config.toml
norm_eps = 1e-05
qk_norm = false
optimizer = "adamw"
beta2 = 0.98
decay_fraction = 0.673
decay_shape = "sqrt"
MLP neurons of a small language model. Each row is named by its layer, matrix (gate and up: input weights; down: output weights) and neuron, and shows model dimensions 0-191. Each number is 128 + 32 x the weight over its row's rms, rounded and kept within 0 to 255. Numbers have three digits each. A neuron's up and down rows have the sign that makes its largest values positive.
After each neuron's rows, "fires before" lists the tokens most often just after its 100 highest values on Wikipedia text that the model never trained on; "fires after" lists the tokens most often just before its 100 highest values on Wikipedia text that the model never trained on. A number after a token or word is its count.

L8.gate471:158074181149130123132133206178162093182148164193113187151150115126128094111106129101153174175127128113112109117097050229126149106084157123211109175140128052130117117119073066138085120169129096116133123068148112140146154126163167096091124120108178101102103154131146103137164133123133202138146159117079164091112166122198132133167157119140166189123112151155153093104180124076143097134100116128136089092124137169148121153110164130131144104167162121129179111159105148165092161134104129188133126122128146163118139223126136125105105147079171102126075075128123143115094110104101162132
L8.up471:143120134113150182130155129127160154148175050122126120114170110130146127154154107101154119070198145202130110107147152120119058197096137113136121186107136133135128166109116132200177100157113219127171081117173081151148180124135136123120129146144151126168112140165164191108109152153110155131106048103129078143161106166093179127186145148187085181142082140135108179194097136146125156185178137089059120126106128169123073125158170132112146120135120086126152112125131158122125106135085118155108115088175126088101090210132121168152157147100137141155100122084116098195143144104108094127
L8.down471:153122142099153139113139105131130138134147124146160091145073128166102116175162208141093067147175087120095144132168081189133140091102155103140130114062115130078191114059128094147116087098081146113158163113068027090111167103111101108143106099104124139117131183162143133108112115152140165187124145160106147115113135187147176122130104105133092132148128144124129121171091133138143131109115151179140116124117163110095179116101170145126081073130156100206224164163096139128176147113127106154170134160181094152199186150091119133094148199133092108098151131132151194141160138131092161160
fires before: "ous" 18, "ican" 15, "ished" 8, "ew" 8, "en" 5
fires after: " Rep" 14, "ar" 13, " re" 12, " pre" 10, " p" 9

L7.gate358:151138125121138076112155133144109140161112172071149089117100105147148111132126123123153169102117144138094144116110116132099188115161120141111072145119143106136193122153102139109176113142131125155108067169140160155097084185130110152141144059162124105083096155137137110114183131168177124136159121149097128107067142156183149165107107070072156170102172076170129108117125138120166136109188124118118169077142179148174139090176135090175154105082125144115144086153036133070089215132123123149109076146164070127162173139090160099122129156084162099037129107174163168162135110148082187135
L7.up358:178071147170101104169104127100077164171122123130163113175108095171123103113156160094156117111136142083109108166088107132135095163103126137142107180099104073163123118145147152208090132174114084091141125092121146149139133146195180092093035118093130129113150060137152112153137139124111116188106126114058189107112123148212132086136164163158124144095110123108170102137155089067104144040178104126133163147166085161132088119106101119126153068081132117146169123130129144114140125116108127154144124143158136120141110108134188081180092112042067110153108145120097187105156115093089135095
L7.down358:147133074162175076093121124166164057066170099110097131146122112106100078135140100119141168100097122087125107129081108096121117125132148142137144122114081111150141145097097103151118120121130119114125061176141129121145137135143127186099139163142130083034099189150147150144105128140186146222123122191118117100100148163127159135082185083076130146094138121132162138080110148117136134206131115149080206104142147076147162135109082133169094054072123142110114124109109088131138185098073149098137084149106156086152174112139142082091028153130135097118080116180121145153143127089100131115
fires before: "il" 24, "ous" 19, "ew" 16, "u" 8, "ol" 6, "ue" 5
fires after: " un" 24, " v" 20, " pre" 11, " in" 7, "ar" 7, " re" 4

L7.gate438:132193145145166128076162116066176118121167152138093136123168104134120137147174092146195162167104050118103149135089184147160096134122076144131159140114098138115152139104110093101133137087089121112088098173173056133133113149086158184127136129150125143106121131072159096165155183146122136144126141139109105117169175068122186112120169085106087120106108090186116163076115145165141132153079141115166139121088126124162154146172172102148093068241176137177132101105155124117173144143132149146152198153156182159076180144156083153095142125157126141137143105152172084088109138086157112093
L7.up438:163078169118133161118154212140102085148094103132128185181096131116116173150099165101102136112121143218116103131116063144107111094129136125085142108157108139123148152121076094137159132128119096124093130146185163179135157105134123088121086174134170144069128139159095143092110109195104126157088119074060118135070121133135144126208107104101170166118172077165151120150113089116131144144082153109149183152139149103180127181082168105097070183168150148170140104095161135154100124175078098131163120122119152164150167167149152136098157128148189062097085160154110084112169113174110119084
L7.down438:141146077147162122153142118083158146124156094130144099177101134196178127148138137197069120195124087101115102108096174133097107091103090170156165127152117142060127094147140132103147118129090132093126150159098094130108077130071128132123073138156057203131123130133115083123115190112157134113121198162066119169106110154084161150099142140168129136169097082110156165109169121193125103115127111161180114129108112129124172119099143127075070108134125161125113097122151102165163082125107064164154183125101094198158203153137137183101172148101119169121116097172139119102060171094134158148
fires before: "|---" 18, "|\n" 12, "|---|---" 8, "ren" 6, "ge" 6, "le" 4
fires after: " |\n" 28, " ch" 18, "v" 8, " ev" 6, "b" 5, "|---|---|---|---" 5

L8.gate257:143119182120152135122122176108139081168147147160069144137109079148118195128097096120128152111103165124142164132142135139150158095105141125155126180114178123179162076170111102110137120163185094141126105109117145105096101089112144128147086137122122133078150144060135097113134079135169178105111158119108187074083123151204056174045157085137164155104090098188175103078159109095161110133083132127155161107136171138056099167099061107112159123110157143138159116120041084094115141070128108166108181127148151113135168135114098155123116158085090107122054120158058138086121123117127136116
L8.up257:108134077062172115061099141158140112080138149123086141088154151046111113155168119127128170115124176114138146146079109155178159136165133099164146131133090171202146075179144059166151131096090122167082153143111173091112123125098131170181115153150121113153163141109093087124120090109101127156129071115120109090131109125084175119122157129100129106094120113167095127135216092094150095127108115137130126079142193147117160095137149115177124105083106163155078082177134128169110187103154116129096153176125175103117143117188110098114122162190098138103097057151106131094039077114121099134
L8.down257:164160128114107158097168135142109152143134116118125156091074102098080065118156112129107092136188100110229160169115137130188151123051148120041157139186111157096159167131112174112087124118108129097138135153092155108174164152118103120145148161072186081143080152098181168099090128111099080127136100170077121107113105115150200141136144106103180148178122155131050157100128158134159123132135166094079119124145181129096109147168144133099091153139121178110067139168125143079172119094144132108127134081102151188147168141146075139169150103099103088092177120092132084143097152109100167123
fires before: "6" 21, "7" 16, "5" 8, "ard" 7, "or" 7
fires after: "1" 24, "0" 14, " h" 9, "–" 7, "os" 6, "b" 5

L2.gate1:155127184158098149149110173116087139118109138150144138191114065158116157116197084140157077119077067163141099147125138153144159099123120108117075167140106120137117192132159168154059108160126126121114135133055154137090149181118205126091120162179156129080179128115100109114158136134089117118115102117108147139139099165133131169144146144088120132153138081117123152137134045097123107082145103080132075082169149137175177101129186091093204164106124056150105146181135144118121169157140162133117154096132212163141168112119139091102118118156133096136084165176114190186080142153172130154
L2.up1:128175092099098156129176105186156155097144100112096135144135106088131116134106049163114126134133111084130104137203126104163138090136144138150075106113129133143125148190081156114083052083095182077167088115065164099094122094156156082078086084176078152073113153141106102110150162106108097143147154151127164153066160171140135134144158165129123159054156131109115092100120125147108122133151128146138115139121111153146162074137188151189152099087045155156181172125145110158146189128126158208099140151125075080129180120156115142118101083095119110116129132090130081107114157122143177173
L2.down1:152136137148125135111119125113083137171153113133116147123135146185135191166160126111088157120171147106136096108144130038114115103155093129136146098175104057144124153119055129125057207106111175158091173100117142113135093118056134130157127112120124135089151133121129107137164153166175101088109075150175152179127146097176137075109116069116118175147133106156133110099145168125132184126105146136044157137237137043133137133123145120109128130163144154185195165141131097143099175100124121124105156165110176125114133132080138154097108168088147097082130164160093093157075178174158166148
fires before: "5" 15, "7" 11, "0" 11, "9" 10, "2" 10, "4" 10
fires after: "0" 100

L8.gate481:165108144159054123132119110197101168118143174105164106129129125146062136140103120157119122053148145127195147111129076166121102111079134115097118145173107157138192129111107097046093129141135119147173129168185116172111111111103162109120102087070134068189157178154122128128144139177127153145077067084080191148103125197112146123126085148118089128111135097201163153121126109138161144135106204098118168153113121112152150130179205109143117120156121092076114129139186113144142129097065093054118119173149069116146124133084149133137164152101130122108163137124150135123168095101066139145
L8.up481:121119191113148131142103144128113173145124107110129040164149195142106152166139104140133157127148162079106140156130079098152136146164148135056127088176135152166125157089161151165175096108121088112105186145077094155110110124107100144089169137158101148125158111064163113181138172143172126073166152180158146125147144114160135091132145108151113150115165165119204149149162099087078164157092094108111126128165046091129125142141103104180139127164107130131130153090128175146127133122154172093143145171092117123159146188071192159167112134071129168169137163156038107107192162154066126138
L8.down481:039197124141100105130143160110082108137139086113142117145102125115120114147089073096105086073113072108162134150110171139167104142152088189147131136132138107116125101179064129113096099188111106122080102101120154142133076096085125148063121146086176118124068130098207120090096113087089104212078089114059149117116135140124142130140138162125152071114109092089105156178128117051152157134080145144127118132146174109113081110142090152121091125052095079138135148180066163131086161113148131082118126102115143147126136185131147118117072179134118106123128130080136090122088104105135098185
fires before: "9" 50, "ial" 11, "t" 5, "iet" 4
fires after: " " 46, " off" 7, " s" 7, " w" 5, "1" 4, "es" 4

L2.gate424:110129136173119122117106125132131147142200134135093116096136203172175206110154148158178115081141074136108085125096073170119148126175127120110091133078105173132172107120120124187114098112109174138149144117172108119129062178105127090116138142102159089122123113171115183135096120132140053108134165116157135114184186120146150114129095101132160150134095099148076106067189170116168175110106163129122130104124196115178128154146109159133160079143121085101202142187110069074158110178102161105138109169090151128153106093099133134049176089146145107160129115179130115187170124150087110141
L2.up424:169161077092113156159184124117132116159131144092084043088126170137161101122083116139147074115162100127078136106100131102157160125088090027141093126152150119141151132107184134114157089074123140137138147186148122085118156082092084096130134091119142107174096164083172133114168164202153089091049165135110111102094220148116162170176101156120119140100138144151155122163100130148128083150150139163172117151106191117085107130090135129169122132140120180128154179128127128192141131102112119099117138143121097161117134187128130207140137134180154115095070128093160132100129083118096122194
L2.down424:155129106145174140134129122113133107102165181074122047163105098128081071123118139173137062130081126141137139126077129129112098144136120054149125122105147022134182148163087122137140122099118182147120145159160197115163184132152125054097157170158062188154151092137132171141155080123131108123160074095109167118142169180120126130119080109120148130130117155127135142124171117128125109151150106065202145112125183140114109163123146148123120099195142139103118103113171122121177111125132149071143148087117139180110141180143133177110127072137177189094103121102100107057149191093120167168
fires before: "|\n" 28, "|---" 13, "ant" 8, "|---|---" 6, "|---|---|---|---" 5, "ug" 5
fires after: " |\n" 28, "|---|---|---|---" 19, " P" 16, "ign" 8, "S" 7, "|---|---" 5

L7.gate224:143138151136099124106112148081176210116127115124084112117096113146101142124140129140154163137070130102151125128196157094160150201106159127168076067078106196089122115120072114118145096138154139116108171144198181160117133095142181164093103134130201150117133112113154131120104167058118060188073126139170072111145145179164163115167073141147100170117123153164113157087142087136120089116163126093148059179151146189131107119156146165176175143150122135094139099094054108108156140130180097112175177115115152140158121130153133100099101117090119135141134162137146106107084094120126057158
L7.up224:090139143162180146150083151133111134143118144130053164148121079140131154152157126131120116130114128118102167144095108090129140132150136183108100187149208161118147143116141137123177094172144140151113187077158125159155098094125147120113117122175133093133132153158098131107135092083181040138135167141126162145153081158121162127128072164117138163112108140152119092042095112124062180146148094112124093135131121167131140118115138175112148096187133096122128066114064207106141153193179166132138111116117166131093157138198150122112174071076109110126049190066089094096088092095131102156
L7.down224:075114127139049119106138082109108057142105150155170145104146090139124108110128122052155106127122109113128174078147094109136108106120109106170122160138105116106143166173183147139118192109128121134130149130144089167207159141136100106111114121189106169116096120118137154095129194106151097101113080124143196137093119189160200145123076125113123144166128104061132161116169119111140096155153116097051103119109082144163152107143170095156132136158211157136098065141070136183092101073124088139150122134096145143146103105154181088099107158140078073166129093172117121153207104121168114162
fires before: "y" 54, "ist" 11, "ical" 5, "ed" 4
fires after: " Ar" 18, "i" 13, "n" 10, " ar" 8, "e" 5, " L" 5

L6.gate68:131162084093088122115165146045154124126140120131108141081104131120096189142114128138101109140150083150157131136140165156132113147144108162212115139073173116111140150085142124137147109132105166070139093070134119078141141091121167108100133167168147104135128169129137088112092119176121132181109115165116136138204202154161104133087154083092154077128158104166148152128137143065141122167133132123146107130118176151047122108085201152161153142115100096136184137109064129145144177147204116138046206122134190096118085157185136112087173115134136097136180122127143141157141060166140129096
L6.up68:163082153134148147133118118156119117071122132103188116115113124177100126173150097105189125196096102130148115104128065143126085094070121088154135122081111168124092084120112128151182123127132130147110061158065136124200116090183222204117081096086146091130130114108154131135079142129075160155141073190168100213168071123106130151156152160120143160115131160108133099121162172146102122126108071206159144173130083155102128166103126114159080126119145107095132115137112098115134110120184136157140154092137098100160104098132089131119101138129157128132105096200140136073137134118083146198
L6.down68:128169125145192191139156083147058170173113057087097128085112131168146073115194135103131121165137118218120151146163165154092088099146092070102123164096134116145104140073130138144093091123116114107097152094147152153134131096179083132158139138100146149124152128191041194134099110101170094131150111056091111127125159129170100129121102105138109133113100127180137179154137141122135112125109193070162152136116149133118183144111124133178175137101120142060181149146154136100124042063109101110130075122131135112186105143117197120103126160113174135146132116119113076142100110148134138175
fires before: "l" 13, "ation" 10, "s" 10, " A" 8, "y" 5, " in" 5
fires after: " l" 20, " L" 14, "le" 11, " A" 10, "st" 10